Part of a small language model's weights: 6095 steps.
MLP neurons of a small language model. Each row is named by its layer, matrix (gate and up: input weights) and neuron, and shows model dimensions 16-111. Each number is 128 + 24 x the weight over its row's rms, rounded and kept within 0 to 255. Numbers have three digits each. A neuron's up and down rows have the sign that makes its largest values positive.
A block is one neuron, or neurons of one layer that tend to fire together. Before each block is what it responds to, as a language model described it from the Wikipedia text at the highest values.

List-entry connectors, includ-. Three groups: the ")," after birth/death years in biography list entries, before a nationality (1930–2002), Canadian); "includ" after a comma (including, includes); "iz" in Size fields.
L6.gate120:129134146129152152152106125116124126121128130133082152148105127092126115120144147105123129126138083133123180119149149167102119073118139106088106134092162115106143134068150099118154100128159132077097135174166074157080145121097147122138104100125147125122148115090120121129132136154116085112
L6.up120:153156080083135131151128135171092135146191121126139103105165108123091087119121174120139162129117131111149118085160132121106122142119118164130126136112144123142150097134103132135126148129137135114155093111152168159080120146136105159125161085134134183138123108122111139131139138106101161141
L6.gate193:180122181100124113106089150130083112102097160089111098096156150134097130142133135109136109124147105146154137141123147136085116140130144109132147138088101127155167113085118140126134117112117064136128152135170096117074101110123119055109138124150169138130139071075150130129151125149122123137
L6.up193:150100157093133138100130143129089129110139123113148078100166140114111120099183154138157122090114100131133122139097122107076125106128106127117155179125089124156134143115078090128150115104111107121157137172162146108086130150124148066123162101127134158154137100124154129114123134136085120138
L6.gate219:145125149152129134150092167116080091148122144106099172160150155126086114155119091107129132073132100122123168175107130168109075150155126142143127146089131109123080166115164128140139096135120122092108197138123115162123139116128133147062097127128130140102147095128105112099107134115139167127
L6.up219:141115094136122148138137185126101144150157114092122144143160120165112115151138102089134159126141087066128168124181125154108131143127135146137145162125096144127134168119134150131119122138138119136095185135124177144121113175120150113111132160131122086130114110120104136141088119109119175102
L6.gate227:156143185141140127136097134099090128124118156094075156118129181108092126134132129120124150131157059150086147139126147141087109121133113105149147110101129122117105148089141135135147110131159123110118128132169097129102166116137089094070121099148111111127204088134108125140067123125144118109
L6.up227:146136121126117112146140095174143111152142103117168112102125077140176145108142138145142088155102164157121098086103100148112133134122140170126161137141113121175132128133117133113123136164099148164154137161119130121140097143111137152173127165115119180144096162174112095107183100123126137099
L6.gate304:135122129142169098085056131138150102103191156116092144150140158148098132134105122097119133130111105179123115135180152146126081122107143092131095097138136124142154130076157131126170102144144111096135172152130095124139142130171129122114118128141139082136151115134146099099136107115156144124
L6.up304:186090144136129128108086103124138137077100125130139120072141121143142128151108129158132165172106121144091110141130135152132135080134102110117135118124116093153168104119106122110116139167127165136122134171091151110103083112166071113133138110130085150112171130167135085121109103154160113135
L6.gate411:119090175162137106153091116146079118142163102115111112167125144113167100146126122111136156136163133184158114149163108140123106110175087129121135162123127108113106205127140120142127095119152129109137185129125118147105131138136100147100139127152136147101121129135133143125148090120139163109
L6.up411:147121160110108146125112143122116098088162105092134137147183146124193109137113103135097148142182125110080155128120090115116136114152120152106137152124125094136136139138120151164108108109096199130138189107140122154090113151118106150096129101171138098132167110105115151163110120152150144088
L6.gate426:148110146126164129134094167151107123101134147097092100118137151119057133092120159154123134140167099133181151141110173161120065104152128111170140149181093113149131121092125136150151082133144147090129122153155096142081147122113143114132139108146143163129141087098127118122111118139102097079
L6.up426:120117125081173155104089152089143124132174166109105105131157128108111133113126156157163092148142097145145176113157205132093109112106098112128136151122114172159143077104081118103154098115137149089144140166157134116117117153114156106123140088137148140134135139138146137157097101107092123102
L6.gate428:146137152119116151101125133079098131101116128112103136146123180094115075136106100116140136137136089133113161124164165113090137086153115106105127111081141146114100127086136129123130101103165126096113118138153112129133153118111120105074136108111138104139202068118139142150066126154109115141
L6.up428:151116135152124086158111116175108107109134100098129152104163091165191154137152109157117113158115106132121128112084085174131114163128172154158133140166102111136156136137137156159139134160116154157137151148121139113110130160130129166140114164168097134152098155164114106098130133114121132101

Mid-word subword continuations. Word-piece continuations completing a word after a short prefix, strongest on "ould" in would/should, also "ill" (Killarney), "N", "ations", "not".
L2.gate280:167117122135131101118094113143148105138146138134122124164160203066157107099133131143129129135126122131135126107109162099105109126108139102124118129124109086108135132133188127145154091112082093102146136151119077155096178136109148135167149171133190167160155117097140134132142120153150138133
L2.up280:099116103136103115131103149147087135122171121127138108169139172119130134145169136125110137120136132120123097145099159124179133105135132101086121116104171097104153113092147155145080110151100100171149130142097091146139172145096131150120125150134138157124157102099136124172129090132148122124
L2.gate327:149106119140116113106073133136093144090105166128109165119124165112145115112158104146168170133127153104139122118126159131113102088113134111088135171108142104114133141074131174147131108157137091109124143138096123174104150140103127130126148111158115137110168077109140135120135140158137132105
L2.up327:134096118132107103096115148108141189118089121144155159146148144092168098091139099160126154113121140114113122105113155114142147105096130140105166179160153118131160133073168118173122113138138151134119130152074165187133140127106159116158145128116123095164106139098097128121115119161131131090

Agent "by" after participles. Mostly "by" after past participles like written, directed, distributed, voiced, naming who did it; also word fragments like Pres|ident, W|ater.
L8.gate27:163110131157136101109120140154087101140127149140096076121066155151132120113129138137114141180131140148135109162103122154163109141188123121150118129139114121098104198130130132118133102175129130134098180135144084134114102105143093147089124142135113147089155110135112152092137151123093103093
L8.up27:098121118166141122113127130100100102148112184134104111162094127172136149107131150118105153155143115131106112155116133135119125172155099137150107132156120109143102161146121146134129113148080140155077182128137077117153143114130134105093108123141130171113125116136138148072121136141104114110
L8.gate98:127165123172155118108142136148130131135113120121125119115141166137119104140120137160148160141144152118158121141132169136140086132159120113116128115120142102101138164114148129149140101130110108084115095148133118164097120152120116113106116129145134131127131126142101150149121167125120135075
L8.up98:119091109120149135096157138159141115141115137149144099144144161119172123118095161147119150174111155103148094162139164102183123135164093106117093131139124122126119147152120124118131102136118108098103095163131132185114086139115113126107147101106149126137126167131172162119165172118094131105
L8.gate152:124129131130106133126161121139116110138163159140141085097107173095101127125124161112197158152094149155163134164093146141144090129142131132141137093116115117129128148124136138095150104161127127117138107131098101149085127155124114129104145111103140138120137128156141178100099177102108105102
L8.up152:097108087142111092115153135137112108131186153153137108077106126114161127107107149130154167166117148129142125104111121141152123169145107122161121078160132109114138163132098136105129111146133150118128095135109129144086104138109123148110120123139143172153112163175146190121138155101080102100
L8.gate334:162154160132119129190072124165081087174139149121150104127114132133109105147153160111108127130188105161128143173152114140153112130098119123110140133140139090129101193140137121082151064185164128135112157091129125159134112101155119122124136121161135126113138087136118143113131150101154147113
L8.up334:141177118177112141150119103109085105107162156155141105120125129126105109128115097096114122122169100103107168145113101114126125151129093122149111141133117123113167183138135130091112098151115125141099117123152123155109134156138102132124122118190117143122121106132089111148120112128131128116

Mid-sentence function words, mainly "not". Common mid-sentence function words, mostly "not" after verbs like was, did, has, plus "also", "as part of", and "us" in using/used.
L6.gate52:135130132132154117107136159133088126114121165105085115157143145115122106104130157130115136147165137124148120159138138126131091124118118148136105161134127120091131182133170115155110083144155091123112127133122084155086115079115143164091115101138124144112163099087117153125112134153101134091
L6.up52:102110093099108111101166111091106099120112154111108103166111127137135132092143162057106123166186118116143146163139098145121124161126124111105123185143114129123127175145139140129099086153129155140123145124142138129105130125088142140109124127124124134147118146102113183149133123135085138099
L6.gate267:122118130123104140109145132134097134152108141162103098143095166087140103109179124096140136096143141130133146174107131083137097135156100147093104138125107131122161187115145092103141103183107117084101129143155094153079166116108128131118121153126127157135142106084135140119123112138127152101
L6.up267:121168087132139094152119123129118095131155095128136120176112095159152086114139103118104120145180082112096141135191135146093107138116145119127112105145153090080134123147165155143115136121127138151110144154111075076152131150129157129155127116137153084126111093121138130149131123120140159114
L6.gate274:130132141128115124166155123144095138163114126149108103110093159112140120117168179167136162141170154158150097129097119132148079144198113153119107124074104112128070160126141090104136098139152136092135143129150129153111110124143127150107136115138165116125129119122103178120106174117110097108
L6.up274:133123090168138129134141119122112102143159141148162127092142091139155140124137113136124127148119137126105143105135151142132089187142127117149127110119177103130067143155086110137142072118103142099108128139134145107107153142116147141120117121145139095138127152148157111134146110128098100199
L6.gate298:161129150157110130134089120116137155071132115139128097105124090125156131106102103144111101094112122134144148115093166128161111129091128164150105164118133128115140154091172104143159131134105132118112118164167148108101159125073158105137141134136132146112158120122144147152097089143133082109
L6.up298:107110126139106154129131150131140156107128107121160132074122166097144134110146153134176140106113104108174130125113171117144161134086084147149127156116153132106117125134121133193112102126106124122092127116139149129102149115101125152132112088107138201151110124140115137144096100143155129122
L6.gate313:139136152152123120113146132126129150116109141117088183134169149101093109113092107132139108133156126136138131123152152154104115079133097117137125128146105162109131128140136100121111092117140150130135140114117128159123113130126122136098118086165159107115148102096125102187095119185128144108
L6.up313:121120107129118119112130123147092108109147112118099109138104114136146140094145147147177112118093123134106102132131116123140140125067129128122120086136128130091140087161151159113137131145116182160145118162122131161119143125101137155117097149123123131119153133125104117110159079170087126095
L6.gate335:153133132141169144153147148162099105112110139128146116110141156101097099128142164144142143148171081149137127159092146136100098130130089170126150143123134146119130148056125103127134124123119142115111120161171094161101161116114157113124134114152106156116150094120133116126090116134147125127
L6.up335:166123113149141119154187141147126130137145133132178133119096151080123129143108167155151131121157102151133053164113101156128128118148116168123178135112120157137092150065106105106111128152137161117121110156164115150114092145105125133110127114154116141162125150121122134171119137109137132130
L6.gate338:158102158116168122132058137145108166117131153099149166144140132179164105099152134127148119163143110172137106148153143132124085124151097097144093102131145149142124181136142114129105109170161124107118150091113108130099157112089123149167110113128118128101144133111079149129126142129126121129
L6.up338:107124122162109128114165137077118145090098127117123143123118118158132122116147122108105140107161106104108116146141155107110133107133102124135093173146141152130149126146134072154148156160142080148118152124109146150117154131130165104119120108124135132125100151111118141209102127149116061087
L6.gate352:129139141119143113116063112136118098154117116118123123153134162092140128124118156138161101137160137197144116143162158167139079148119138109100127143144150168101119172119141132155184076132161104141097144154160106147082118080087159110116165117149135125132118114072137168136122153118133135098
L6.up352:130087124127169107111046117113105122119100118073149161127100077107169155141142122126126108130131102181131122117131102186089144178154107143116120121158141151081112169139170122119159097116173134146121120157163092144090119108121167131159122112141103098143118124103117120136138153114157156128